Weights of a small transformer language model.
Size: 12 layers, MLP 704 GeGLU, vocabulary 2048, 10.7M parameters.
Architecture: no biases in attention or MLP, untied embeddings.
Training: a variant of Muon for these matrices, 393M tokens, 5996 steps.
MLP neurons of a small language model. Each row is named by its layer, matrix (gate and up: input weights) and neuron, and shows model dimensions 0-255. Each number is 128 + 32 x the weight over its row's rms, rounded and kept within 0 to 255. Numbers have three digits each. A neuron's up and down rows have the sign that makes its largest values positive.
After each neuron's rows, "fires on" lists the tokens most often at its 100 highest values on Wikipedia text that the model never trained on. A number after a token or word is its count.

L9.gate461:152135139146136064134173122119149095147156158118168094152113068066143099106142171130135115150112147171149180092140155098125153118177170057167082172070077144064151121114149199130128115117073110168122108168096165226152170133121071121143159100176162141165032129129123124180106150125165100103167156165147169119152164078201111154171120161168094127100117075150102187123124114121106089103138084123121160176167082111101175114106069104103128160150173190138133121100108155080135129127102103143091151160111171119104166106047164093149139127102132122113143082139108117179144111110135088160130116160128151157077086143092102113127072134119068117128118157121166204130157126133074171158120081123136171172116156105161121078130089128094159130120161143141151132150080167113150150131095159
L9.up461:097107168109089115131112096073163207207121094125101127149150112109124191142161160092101100115163151111162064160117142112159167112112132158116133072116168104151091138089134194124138112156123116125126105093160132189180129131144117123073188104116128163133136129106152137129182122169125116145127192121175100132077110127090165175084106151133143157110116078120121140162183069192115086100129152149141091116141092044117073085142122200098150108116121121110078182126105112124110139123102128072172099147137119096108129140029142108095136154127174123111094170071081080151147123133159153163138130117099071102186094087153130133115153117167066112154182134116113147028126183087099128162139163140163110114126104097162168130149094125120150154129164081070165136105098041110108109140145101
fires on: "\n" 40, "an" 6, "e" 6, "20" 5, " |" 4

L3.gate248:074084123095113162077089116134200141190168127115088113179116088168146133095080099124172195152127100140106082118186068142088170123129142115150139188128114104140123128079109138102096133145133129105072116119174076179173151117128130107127111112164084096121159121140175166119114094159167141089107166112133172199146165086145062123105077121155178171137154141156177128177090101100171100173121148089088138132101099163156147150116130080122172094121075144185143148110189208060153119139141171131113084125096100123162189166162126135154165157119168082103106117115102090124117124115118152082117120111095182165167171181156106082131156205116109098118091133139084146125159107118063136204119144172145181128087115099129136138091085142102106120065076100094148135132161125114130134116141106
L3.up248:114099105100098151133096079113138236170150113157163098148145088159105152141171100134116097165161146083080166122061148138076151167179155158128110180110058164135124127099172119100144149077123121160103102138131138138184144145130103133151177143144103147105124128055134109113131132124149118154139072049085110158116145047084118170170135126143164123135141172136135103152122123146173133186119154109065124168086147169188177129110132112158098101168158100117153177168130195102169129112175167139146167131102180158082184123126096135110102117119200164147138116112121125142120088108123139176127115123067165159099088161131245082088121121128150144204100119170138105139112141154121097084112141118119129091168120139140129142145074174072127090158169167162201106160105125111135153100131150
fires on: " 5" 30, " 4" 19, " 8" 9, " 1" 8, " 0" 7, " 2" 5

L7.gate694:127091039113188131057117118131120139089115151185167118106151130125070133125101087131077122132050122159156127158116074104090110113153068114086178164177207255122132124172116132106081125152109167125147127133138067160116120169127076196126100127160127132165098144099128120127151127148087184120119158148137113111106181159170106156129090112130137117146180133106110153072117144148071160108162141144091141229122089141142104139136124143124063143113073132151156119156105173163163111055122155181137130120187082110123149096171170103072106111074157077138137110163077119105120123170161143162107136087083133111127146126147116084089159177174162129149153085107116123137137130120118148109204124139174098087144125142125097148152069111106118168164147159147104164148157096111138107119100158
L7.up694:136103152150101128129182115083129182051100145186086166118115139112124163136078081132146062170098129142200162135088075155104147114072156133166176169165082168099079150123109125093137149093141139141111143192148067183119057079119142143100193139129150157182081107141088154134186108115159054143178103121165140136128116108109049131090103107153124166128117154160168096059132109124111083078104106101169149161143169155111065157162192150162129058115075151139109145098068117141143154182094129102110166150138091138112086105139120091105111194163135162220143128101107106128138119125125142154113091100151114117129122114106122159084155178108170140132144149084218067123121128115145099088145134095122119101164097107129152138127105124111131131130127133121111102149151128095165068099134088
fires on: "\n" 68, " c" 15, "d" 12

L6.gate108:083172125179102109120169130117161201065107166103157154134102097097134169180131204128103169162080134139122092138124150124121081189091125184122146112103183150056186123157140155117149109079167157075113122114184110175074112123168162108142136161164086109129123134140169136136114149118128190125130145184145144076118104143129063137095119142133144166056060133156062137122128090141182183181110118107136068113090169102092088086129134091111153121132199116148094178125112125133144145115112140109169142120144117117123123100139139125091097115131163190116211090140128123125083155146100190146169103108132070063201156096161185106116133125186120123117106113155099120096158091091094124086059139116090149166176125130129078113098175159137115126158141168173145129100123105160086153098149118
L6.up108:102132127133162101079139090067156115189155048141142119091130089144166047104103116128194183125119087097145069109162100156114114169132147125168162078125139150157093150099093119113121126053137104099176090174103146137080154071195095154095151122136089169126148098215087170122176119105138151119149140131090082107130094115128120110145095149162154144100097139097094148146137136109152157123127143131156154129108185146173090147141089077137104117078082170155048086108136140108150150089145114160106114191160188154136157136142124192152125100162139132102090188155154089059123146150128116147120123057150173082052083144151124134086156094148147123100060125132127133121101137164099121121112067177107129142178147135154132164161115114171156145105183106092120080093116099070177129139111094
fires on: "–" 50, " 12" 7, " Y" 5, "–1" 5, " 8" 4

L8.gate413:139217123174091126181155150131130112156126144103146164154157080160068120072116141071139118093159183139056194138143144117138080102135097070116097125171083119168078118191134106130142132087133116102153112196138162121150078133107165106173142081123113185160117126127103144124144136172099127174203121139155129119091127094112101126093160110119143155116143096183140156159113161192063137183127157140091116180139145119171140181144133142131065094096097145111123151107072122110149136122164136121080143118126074124093142121106225169128104125125106107112169163115196098177112129083111101180071108076120050076103070092131139101149137121111093110084149151086165097154096140153127135128146066087134118122153128157083109130122133157149127205063118172123139097170129116131102145101070110
L8.up413:187179094146127129185113125096121136104166100105084153149088076148134129082118112145131106105105119108178176126170130172130113156111146123091088156168100153157136165165153110140137079137089146134142190150129123128099184147158123108176157162105099150144113080210144111177108154086169088095180168127119099172146163205089109140187118082134121060124084147180147180166148175163118076107115160127113190133089157101126107170074166116124147097130071108121129157108099141103078184084127132093112078128142127130102148109114179175040134086131135126126122089097145115167084149123118091135083096084112048128146119048115093085127149142082091122113102140115130128177132151136157158107139147195161143155123174147118147107129136187139128204125190144168064090166117159140112129145115089
fires on: "\n" 42, "-" 18, " " 12, " |" 5, "c" 5

L6.gate693:127140101082156090153110140122126135158120141073133149151159120130105125120087180155091167071172127106160125126126112093111151137159141119139060109165138159095085112115091165132130110232098205123160149133095116116115115116116049111134172114074136148075106105197073123108115100098070099101191192128108104115166090107107127140094115090148108152173127143166113092119157074129192141083177087135155111194152153091148106124168078126161112101081141086132115090156136113124156146139162068126103208158119098138095129070194161118135104095115202153136160142122118140170083136145164110156123140083171071100107122124117115139109109148129125075143109113132125204173154160115129155116198102110102058197105135183073097103166130165120104104156076133145150068132152146135170134141095121
L6.up693:131195125126120146109140115104059146105101144123120083108073140127147131155172169167127123177105198130158127078160130133091172074109133119114137135167047118080136110160192148085130184117151120118091157108140149104122101135085133149139110100137132142148110163127118094148084120120150125107131113115140075104103099184139153122111111116137112192104092129149153147102189135112111113121091199138185115132189155087108088104106169172099149076113169140136138118144130151113231134105180134104056151100109100128207121178106187136103086091087104140138126075179177110124127103127095138094111097082086053114136151113124088122120165122098088178178121189147128108104089153080132093100116147192165134102241151159135156112078133174111215126101138139125104099116097133120169103130149146
fires on: "-" 38, "\n" 8, "d" 7, " Democratic" 6, "00" 5

L3.gate476:146121057154131061169135125145089110131135105109097180063188210120159129137093124121174128133165160116136116144149095174099102123159114141087140112166110142165151088118097101140121180193131113082168144085106133130186128158185143133143108082118092081163090224091167103061102157071127161115121086151145133126144165079138137128129156159138169114119092118140147163155106171125085080119112179043097163156116147138165146147128115107097097103127112121168107080117100167160133130131127139148085123142109112110120191125093084105103165223194120129135109124058105151137128149075114143105087095114124173156149180159141141154077094106154060119142096126143096158143123131165095118135110061139175132130103155207108135183123120123132131190102131163084140100170110153180113134090059137
L3.up476:109097195109091135116167164129176127083179081099142155077088090146102138095175101126172144107176131113127131106122097173133094142179103058102082134124090115189158092110121104118120123150111126128119079112141113122070119074142084182093124184096130168172124173119155164088112169103181099099131119169079064120151189098136176113135217181164102143167147129028129159133139152106170177152122163151106100094127143161172093167128153143136114170133134104119089015124168102154135145062118147125104116086108109138165130148105118123137117149181141160163106135126122127123128170083155095153176145040148129152135147110144129137165107068143190145142104180118074141145143102131168136120135093126077140187102142106104165130117147155144162195080092135122145148091141125100103158176131157
fires on: "ate" 16, "re" 16, "s" 8, " mi" 8, "es" 6, "o" 6

L9.gate677:113141108129165107188131061110200137096152163160130100167177148115160198129121094187114116087139130102144108122153176182143107147123103119166123160184095138168160104107094130151067159151092147090079101107158170090084117192146143085138132153102054159108126125132144133170060133101179161132108068069160137098085100135175097092140148088103088149147120095108114087082123183156155145110140155159130101199170165101155125184135105121116066155115089110121140155093169148138128038135124121184127161171138081100122047122153104116142092131131093132162116086080131140164128108184051135179150053131149168068134113134150129164125116099090119105100160127095150149125141112133147124139126119164116129091094141145113116101129123102158081102110097050090142088167095141102064131142175132
L9.up677:092142182098138126150098107078115101102156131118139092119101154077126089109112141102223119065113153139175130100072212119169188100116140121105141143105151123155068111119100165127104126158092086112173174119062153117143114082121138120185187160140103126105074114139112121127129101086114122158155160121072089122121106118083127106094156168136162158112130183162057118095147180134104079123142135105142114125143081116136146182097168129140137170202124139115167117106109118195101085069108136148113104149171114169182119097159089139168162130135068164122127095114151122108134107154131175155113121167119170176132074123236104075147091102108125095122188144149132172081117107112146142105074141130182115167133141074162165156133112098195080121140142181139072101083196139138146145122116086
fires on: " in" 36, "In" 9, ":" 7, "in" 7, " from" 5, "ri" 4

L9.gate696:130149086166070166108082123167169167172164133125125111123130116072071169141121093147107179072091124112110047141158122193129103173108081152098141137125133129100149099146160121100146105178149116097105118135128111139139106166115133116101131117130111119091126177144131115112134138146157108100179160116114193159095117126101146136134133157191154161119161124118130165146081097152063155154100130153210181138087157058091168124112138166126133179102087120166111135169123133098076095109168084150119147150148090110100120128122143104070097169131097151106124151092063155155167080161122114081104112088030103114075087207156172139051148129084151085145109122112172093128130115053155133199118097104108114076126108127162174176114142186147156133130142166124177156102171162064103098166171120
L9.up696:095148141149128081146104095089113076094197095132153140148164142089114158083122103123140072054150168091147106114120130108130080164079152158112141123099150155184107146142152167164130056117134171092151146165151126078176139107078088133163160145101102147194081107115161153102126113171106091162076149119214181118115150102126177091139124132150138127128113204098116114157140185105131173167147127112133140114141129114153121178112100170089134114085113095072166123159106162108078130104099129143132152159085138154107113161136153184092123120132141112106090141115131208114074105103139070149137141137120168223142168124118112118087094115136111126170129157165113085184057072094076137185185079099124179145149085152129102122137118142126150099204116146133140172047165151102142104104176148
fires on: " |" 43, "•" 11, "-" 6, ";" 5, "l" 4, " " 4

L8.gate291:114186151087045198085132157135072098116185156137119162116111113111091106137165130159116131104107146129154115155089155105117106127109156136119177118155134050119073102129152190153110162155106144153150074105172170108097137129127185154154124102071153124111077084152128119145146143125134130137096119070112050147125174154066080078099177081163079135149115165069099103041173107134111151177115125134157136135156140092183143105115158109118159145158129123096119163117109141138171193098119130094146102199132140151115112188146104160129101159135067171125152066108137162167093080124105128098146170108138125125139147090107140183093112098130117143131117151171098088152087168140122175148135128107181131091115137158094116130137145075168045145175172084156131113120213082105118171065122087
L8.up291:156214136182173103155188071128089115139135104105144107133093137170137084067131129130168125139066125127127133174076113108182090089189063129123092119179126111116158081135114189084119142209127114154086144176103117086120100147148103138178138186123152148177089116048121173119175105131134086107143169167159090151100085159148127098156161139088137178123146136099066113160184168184141133108113108117073195133100116140128143166126195124158148097159121097111136172139132118139102136161133170080178111111171094150107150071152093105137107168173098144172187133123099153136133161140104091112072158104105106137166174086126140084178092115146171134154168145119181118085099146137097169118093099106056098075142068126147169111114110143135134135125089110156115094141128131151162122077165125
fires on: "ed" 60, " made" 10, "ted" 5

L8.gate10:079160098124153103107120085163130100139113131101134142118138107121085157103085126138111201166096136124120141106159143178123119131158143116150085184117146183096070063133168091106138149131152074139090100197184105151108079187051130109170139069097154124130077153127081138074181142153122094123107205114092141138101145160066145165144188142116154127142116106168105152152175118099086119094129189136153140135077119134127166076142168074084108134118091140117176055106129124095107173083156138199130083149204063092142180126141120062086098119096171151112154122157121175134150108135137167183081112101121085135159066123131136115138098186108070115109135135130086101171155144159182167157148098119147160092156116161173089102110094123097156157103129133141143079109165096112124107128096157
L8.up10:121112163139083181144128089086118185165092157102119148129129108096065173120149114137176143184099102156105118086107174175108125108077171114166115152076145146150155139142188172145117111091148071076114243183136123127131147143142144154113198113109131120122116115180153099103127122131125114136101133111132167141152126160107119197158126090099119101150113156158101125110113107153164147114108213024153145091130145113206179083149122108187068094077154129186113153102123108090162125156153124148080163105106123135113218152141124110085116084110149129132110186058160144125110143090098097104147164133142203122136149129161174168120171132137130099129137088116109103086158127080120105096125068111146078143104096158080142146119138176132163097125111144104203158118128099119110169188107105
fires on: " 2" 13, " 0" 12, " 1" 12, " 6" 9, " 3" 7, " 19" 7

L3.gate446:116126171143135121158136129175154078130114054127119115198157180143135135132111064127092061161096094127175151072132187098104097105139147081145074148151122100159124130091158131184075086136144136114108075167148148106113141104192208135162106135088146113145168094103181159235125168115181151185175130119121148123184129093153132197130152094178137095205156132160184177110127126098143145151170122090146122111140130114112152104135225150177113091160142113155092084149108132180080121119158155117132103171129148154113085161165159105131152087118116084126104145144105114126083187133131132156092168142128117146111161134107103159134181143175189129123089113113129192173107135095156144128106158165138110225091188098126107127135149121175131127092112178128119164106151158142098121130126138
L3.up446:177141086084188146188149102090135097109115146174132141125085163115145193091200130127117128120135168102135140108066124115156179101148091097137116112092093127185159095091136088192164117137184124156129090108132046126167121124194100130075179168129128140143124131111096063110120088099146145170104161148153167140093106146136144086094063111116091102134097081161149107135062115172177118115103168175144186121167126054130038070122162091170119131067131110136108134130104191138096169129160126098160182138126113102096153105137140105115171134096156137168140080162193160108132114169198109145082195153132060144063140113140142127160081115159109170113147075155117113118105117123123141076138140097094108147124163121142117101174136128128168129126115101092183141083178126111100141139118106
fires on: "il" 39, "o" 12, " provide" 7, "act" 7, " vote" 6, "it" 5

L3.gate381:148149079112134108158128141131216201103163130112115168126164122150200154123132128180092166092066161150148170161105092164146144101192053130124126089124134109097120114107181158149167155194128098147153119136119167117150131116144094094145134153195065133217147171057144121163155113192128121165127087098119143103118097130108170102131077105128148108171130053143122113159089127140132153155140134105161105108082117122110157151163178166114099111140111070191108086108126079083170154137148121065132097153123109131155132142097166101140142182136136164151109125080100130163101109050159087144163203094140149118121123134195131123076127095088171118095144185150148121094135094078223102154112167112133109117113135096142178077168128140125135101120087111154167088165134086111118129103094098
L3.up381:137156135114082139155152081143183088157109068149127153156145120069141162062141122142116109100077143123102143084139085111144112117162095177163131095095152142098111051128115148114165160173161091124061078181077110153146121152094139099141169155137055133072133086106176119089134152101064162117137086104160125118074098138131104114147125164076191147115146190104102156141127128099130094160142187113172152145111077127117127121184148128095129129159064112153099143108158129169106152085155149116121054093123120136169120136085113134206158150138123123141187158137140156124063125134118090130182139156102096162174109152149100152122128074145159128152117150133147136118123116051123147103187123116189145115091170063145135084138166054135080135172135119177185145094127065146059143146114058
fires on: "==" 100

L3.gate222:103123092114104101097100148174173109144174131140109137138142073116102127086108117147077093175109156107098102081102143171152110090179195118037147106155081144154155077066185079106129121122144095149071152134151166116162170084152114139093109217148118114085135185130059130102028157093104088119152130089100132161126120111091156152102152127111123117163068066088138122147130150110095139136130145126143151110210121185153117137137188128121128123171114166150122104133120194096146118118111090091176154142136177111112053134133148194160136162157087145110156119141136136095144135146125062148140103110144104130102114140155187122190122086159111077113130120161124117166142143165163194155035147140140106169158125087167144097128147115111134101102178176133212124135160134152106155128145104
L3.up222:074165199127186223130139078183135088103087067092126112165095058148065115051147139089172165124105127142083155114118134140125115105119161148151118149139108177111103139118118069133154132096137043200103135122083112085159155075157056104121165121090148074097116113141146196151125133127067092107078111183130102138108141113132157166092123154101160188090170053110113148156093146092121117132127140088127120157143125113100094152148117105175137108146103141068147107109102101091178173123118124088152161138116107144097155148085128164145121135137117091131102151116160115176096168075153121152139118154136130201196152153175139073102132163149136171063105109116152096148137100174099125050139185129164107138147098093131148180138127159141112099104078116121129160129101138150132087132110076
fires on: "s" 31, " the" 12, " U" 11, " km" 8, " National" 7

L3.gate622:196146142095117143131064137139165142135152117110073142041125133162146184109108123133102140097141162120150125156082106140111085160074094141105126093140073198141109125106138116188089117076161145079091136153115113146095125110165151130161101141158132150095069171119102076118089106097130130129108157094097126111158176109121146125107143101154111141175098095118091162114170148105155070177156147126101127099141154161132097170118124134133100166158113203155199061109191169159166132172189095129122148092140115114139111137146114088109154116118206126047122100174109155101130171122094026179123133120177079151131127163146166106161120151061104140114127083137164112119090103172193157105144164134170127066150182142166137116107093159083112159087124132135103135078201174124101136101112076
L3.up622:140174100147134091166086098152114145097116064097129110117073189153166076075128097109164202156083133139150103175129155100071099161167150147121108098103113111052134177089180077119173111138171138111112118114123123144148097142160062094110082157169102073128182128154092184154123128108210146109107179090092138133075074081146078106092120158118122142124141169076150122138074150134167166150139152120192134136065137129139135160131156123122131147112101132115096116133142100134184175123170144174158072111116070127169111118148146145150120142178096143105081139108127101196115178096134133152089153177151144119124092140103088164171140137128163088092192155089143106114119099091114168165123097085146122162041068172102116120140111106058098091142140075156077135143143092112148096116140098
fires on: " U" 71, " United" 21, "U" 8

L8.gate18:124103124189096085114122116134087173127110155125118141065079104119148161141129140133108153088063119126093129158122128153125122067096175135105055150097128108075135119132122114114149113041158151194129102151159154099153173125116172155069169119179158093121131145080142088176070146157141124165171148202125142129144173086173176128182114074125125103151155121146225100085156175130131114169082119090189111107180066125093102158187121073147158097132158133102138130093197111147131136126151082141136088084113130120109124147122150119112181121140136114111154090112150135152115099166123101153156153131135131122099132094131164076141038111101098207133161083112146133149108086102158131105132117145055127053146198131115167140095123123080101097101120112115120158138077133189117101158136056
L8.up18:126056156155093104140147106113095150121161172107142091094091103119127134170126156087123155124127088079131164103147133104115149179178056115113112133130207062100159150124111203156169081097154123129114165117071171092046109074140194152104132129105113142116160135166098069139074161115175169126101152084137111138148139131133135093143182136135095122140183096131139147085161115122179146169102122167131110115116142127193105127134104125160107152101186146174117149076129159085138132118071095156091147105216111154106147151187108119113150095110125128128155131157128148166077102147125122104140121183132115154081122126148076103103104067100155190149151156157119135135127166159172080157073139159157078122075175123124190134186077076127130145075210161158124111131179149080124089148145087
fires on: " an" 30, " /" 14, "|" 11, "x" 8, "•" 6, "\n" 4

L3.gate302:139112101104091090113096141153123149197100170148190142178115085187166198154196161059181131085103095129154110096139102127142150093178107092117052156121151140165116053143190140111061105198143151145141124145126180085139124147115090129096119181097120137138111143113103063112095116149151116066135136113065170114140144131114134080128105088147073116091126123103172150063158173150135100100152177112159110136151195110156135092158099143131078103111124164162077141121140109133208142072083178091145095136094093151157130140117124144113135123107137171127110165136113069119169101152147117129179138081175138200086095173147137126083111086128113101108123118141150120132129189134089120114121137146137105150166181121192139108095150137158094124097130086190190100099117145126116178156125067
L3.up302:124064098174118107080123107119175135101122187190084176131051151140144122132151142060173105138125116189124185091166139110151090132161173103112067174071141098067068145152134130142077090079140074090178141071153126130061138150164149172126182109070160143181151123133141113139124143123111094123179128091165127091137101160118071110136119079095108136150136123128148150129126119140120148156094150137142157151085068081152144148161127096123078153055153104103069103081131148132080149109135206123116136119155162136119126121130158130142163159137109078066131133175100142154155114141119126084131101148143132158170114130114133109136156049122124109129105174130123173134094139102133127142186090123149085157089226174092068124117105144135050164117171134122132143109155147063082146134191118
fires on: " /" 24, " |" 19, ":" 17, " –" 14, "|" 8, " career" 6

L8.gate283:078106081153172099095065138102123101120093100076142098142161099142185078166202084118103161121083164114155154173140136128105113159144091155167129138127126129122137155102094127108129154160150093111146152131107133132111129132066169130162140124126104147141149138134162171174199132167131149112111086142148174137137103106169112105106071165111072137163172105144178066125143140154156131124063155154093093139093149090063087192090136157115124158152078058136153145052161132143131121140114157156149196144143103156192133144106066108133100200145140137135059217100085149150095160180167092129104157203175101135139173167139151130089113159134118130145075104153114112079107122079124083142131140158176111092090155115156119105152154123168096123162058126063141142139152061082132124119117093
L8.up283:127083142090105180086115162087107118126146108110148141156209068121096140147152070137114139134131152098114171143141096171130162167115092145143167137116095097100126092108114101125130164087123151137167120152138165141123143128091149160167066121117119163145122141133150159141150075121110117118130135102160166097079112152172096045072120184052145097100142111139158130133171145112134118126110131134106096101134111128152129149107098182084087144159096086166145172086072187134175097104129136115131101155107050112098124120159124139064128150171096106158185189165128190134105118143100098119118149158149085184055209133080149116126056153158143112171047112107113121136109134106121061097163144058212151092143145092136111074177180124156108130179127134134133141163147157085071194160131097
fires on: "-" 13, "==" 10, " bo" 9, "H" 8, "son" 5, "d" 5

L3.gate272:160060152091104137110130148174108115081178129123123120092144140165081122184159138130130152126154157096104172087164110170145158129085095104160116127145116143165117081111123071101053127129123062123179144092170160130151116122080083071138097096084081142129155140095149120140145127134065104095160101097084112142186126119125146124104134081182184129148065124119136057152170115165074168162141058111114175117138138175140156093083116137166145091072132140140083117082147102187110122099171096087153120140154138118144160169167119116134139147117133101084085177207116128117147110182193100154108111120164134136095109075108080132194134148116122145043174110136050139099049132094115128171168114119142143120165150132122123151174143088054137145157136159107189124116148096117118163175093145
L3.up272:090127152156173117106122147116180079169181136139148143102101121153128114100163151131101139129115113158109081169150100099104140133149085118127144166176100162169083151115134122090121149117136142093129126149121134143137183102093147127156118155124114165192187144134122177086121114078147184162136123136102055135168163137125066134108127124138133114153152103134133122189125118156057146080153053092104220109095137163121179189185120154114129105112112150160138108142102102124158115112099159103144083102116059082174147165199169072087121102186071096139199114134164083196130069109188168159139120104160180175140121106122103083126158220139159099083156136169070121161141074149106150140134137118096143122149090130091134150107059092089085104121087085080154142097165113117143122109080123
fires on: "y" 37, "C" 11, "ri" 8, "d" 7, "a" 6, "or" 6

L6.gate503:150138126149189057107103082140151174129134133145119147168167170075106087173152139129121100042124174045105120185127127108184141129085165143110128121053147090087138101111122178117150154139086116110126132108164147127132162150130114134151109095124115110136107104109131176179193156108168102119129102077112137149087204142112170131129141096139111061161154143094174142118144121089150148120079178158135113211139076156190072088144125144184117042118163132082133088116090101088127107162141143119130103144129106111142138114156178154147105125159177148158082123113146123068151163115061127093122172134124134142118178134112174128109094131187124194098134127093102114125135141063166098084103090134100104033117127155111145123090151112100125193106085106079103161191134177127103132177136120
L6.up503:163165166113138109116131077066097108110107181115138123113178093111157146063090067135147123113162125144123121068163111140124121152123112147103123138073155097178132121089114165140070162101123116154127147126099130125137070115185142105180115179095129141119130151083086174146108179159122165084102129147126147160155077116123144092080144117142131141065106179121135128172139152094131148113096189123132058148103136150159138192126096237166102089209092126142118106100103157051096166090104122141139174128178112154078128099179128147167138088082127080148168099091088190143094135098196116172103164103085094127108119130173153141179176142119075144172169141155076113161119162180169133132139168183142154084125120123111112111164122084158147114088088169147140153087201167133107106126142112
fires on: "y" 21, "le" 11, "o" 9, "ter" 8, "er" 8, "tra" 7

L9.gate302:108095054100089149146126080203123154147120140092162110112113107120048182147106146077158098118125073104166130124165122100135156127175161147198201125118123127143116091214161067053170201121142120115199191102105165195101180113140102160115105068138076130143103117104191159082121111164098086126138149114074157155133135116153142107104168085136135128127173117139140085114095132140123132122180113184157115116070164138137149112106122114110147121131146081123147213155114152150134110102163138099076088120140140054156144107127092128149122136125130160146113118188150040120158166176157137126118108140146123141132074101156143143178126101166133109181084097111151132146122169115123155198152108122096108108101098079112106099075133155101122132164138121149157174090173170057149128123144147
L9.up302:103103129195126126182061173148094066120146138151082170144077142136131127130041129103129146095133187130158161139134166137145085124095146174139204104112140066135120098156154163115107134114150137126124193145157151108111163141122137110112175119089131098107107124073102156066172072153105092144096107154115142183158131148142053149097151134120122117160104164134105123129103156145118108139136073133160143107170162149093129074097111187154081085115110154109093165135144110094069121158134141140146160151153101120058172142136047151110141139155129208107114146129075146146118173146067083162143200145118172122150099125148107114131122104053095119120126164105187076147110194091145115116190114136196169122109073139068104148097102131126150122152110152169134094171112116127125041131139198
fires on: " an" 48, "n" 9, "-" 8, " " 8, "ag" 4

L3.gate540:114112217129118101130141127158111126142150155137150150101061130171104185137033050078188133162167105159125128115105142103116135170105155114063157110075134116151150107080127099141112147176135156127108140110153159107149140078150102108120091154165079142159132120136083087157198144084143082068101136062034097059136137124175092094090173104094149163134106173161142177176117162149130162188118173138099099146101141105170138121106133134108157139132172093063116092134131135122122176029124112141121121098078080104111151128132145129110140129136100147116135159156134081194144131153154139164134117114105106189091113159147169147081138149122133127174089109128142178105079108105083140116167032180102120171138148171136119164158116127112078157120171108183158099108117131097133150143133167
L3.up540:196112120176118127129116109118122097191145182144125098103108155071128067091096137152122142163146119057195089119125125118142111195174116151136140120111133096083080122096159085155164137081077122181128216138154111144112137092112154082190115126116114127145157144115197098126118134149105118131142137079073128157075158144089107099121113130089112151116130154144052141118095181113128151110153115167146065103152105106164152135097125095158081150118148139076101095202142193149161129084151069113088203143109150134167117164125157158131110018085074088114128070156152062097169098110123052122182094142110141143099137140125125124119102124126128094127108119115116141098114128157137163184082076161141092087095122182078091137136098116151064107122158177157133128091124144096132167117160123
fires on: " |" 63, "|" 29

L3.gate104:090116154098143138073145097077166125111130084133095089143127108148102064148175045104118165136159146088114162129190118096135132092124167071127085112135135060160077089074106105135155124158152072154125163132192078093127116129106164167112153161078145156130165162208124076171212157143094097111156114104080121142108090100031137105110174092150089171139083111152087167124101131155148155096143114173116140112071172139145138127124118100173102149119102113068153150095144094136114160187087134089091113137152072120086152147136112116164098102104115171152118088178136168086163179131091147172109127136082134096095100097103152142153164089133106150091135112069113113079116106171142146126141133069097067149088075114099119123140159133109135073155107100147131093150129106189102078095103129
L3.up104:113184146111160169077092170088162094134123114135112137157100114049080171104109135115069087132101155140079132140140127133070143111131129164166126141118162147141139101125165142120115126125112220116120156143145197140126098139116108109134171172082146131128091223141134124135120125075147148101109096143103133086082162081124158108133068087092121099107079169136102147126169153070107153145146106098116067137148073140097142130143170135138088110147116072141073110161144113091174178117104115093118126098147058130090173134137139073097089146133108108102096150184153170102213079134152158122170154086086123158133075130160112129119190225132150094155117101151141134145152157109164107096103110163124093097116098095145110141115103098158136147081096197126178121128085129053134206089093192
fires on: "hi" 35, "or" 15, "ri" 8, "ru" 7, "r" 6, "ch" 5

L6.gate141:091179101141133139124116110066140067113204104110135063168152178128090131091117072139151135121133098110106149144136108186189161129114111144134091123146062076127160145180141113100146162172148102149133100045168082054158148108115150104133161123129113143141085123179110159112226144102139100101117092154139159122128124096084062070125125142159102132175148102145124143120161153150091137084101139102140116151102160116110143173125118121169094101081159130130175147095137111072080166116138131145175126165173146159138136092162056102144135149075136137085142122116108166153087142136095148148129081203130189195157105083083121092143162117146125124159150100100141088126088130113073161182106132124116160124168087193217130096164181090170106174121110130165133169119110155103154121084088086
L6.up141:155163097169155152130152152169118169128134108134131154091135142142106094122122100074074116128166097086050115165095114051153103099135128114165188145187137119067177123178152120140154127106079139136139115114119114142110029100078182173158134155148133101170101172122161112148100133101152155104074151101145148178118129092122166028142071183151133209151108081155090105099122138153210075160125092080177142112149135103173140135133148127121068115149139081147096120148186124137132124128137098111143110120110103084128162118114055072111166116162126181115171073140135161181169127171154119196092127134115155092131157135145081091141127062140127122109171145112119191161119128160133155128137138105077193082152165075112141140140134101124156133137146115124051148120160098158102132171141154
fires on: "ed" 86, "ven" 5

L3.gate56:102139130116124096121134159172078238173143184188177134111126035148106130121129089157181187118116186121112117118137110127110157117150133171151126138101156132096145122085137155079152137132094150188123111166126110127171089182134156137140144126135129138119164135114128130123129128131163132142118175122132134153167139096160124128148111157144108077130083120148138129125126121100103142136137113112154109086141138159107139117166108096124075137152152146139113106138133132088161069122176157128118117182183109145117111120174179147122098120104108060103105053125038083172171182092149164158141174181125138133141194168153191071050186134167150109112131142124160108189148151186122136086197148093102103154076109140167084111071063097108118155115083213057165129144154131189149109142079148
L3.up56:123069159080105161103089160143167099120079186114133130102140099104110178092158205108147111198050100069089102101143148137138113107124136118139149122095066118183129114124065103126124120133148088169146128106116199112115106123156111106144162100120095144129136040139186157058078128156136105118181136129096054130093148107076155138097073165086185180127091157164140155161101107141138078153152164144133126159131126117133126157077222187078180151098107170131125145165084110142129142123150146181157142103102090204151157176103156162121186120123108100153150148086130132144092115143171093114126106096149144091139134064115136111132079157138165148106131173124091157073199118118121139147141123145143108117070162146107064101178132139111131141114149063112141131163099125163161139112121075
fires on: " |" 63, "min" 30, "el" 7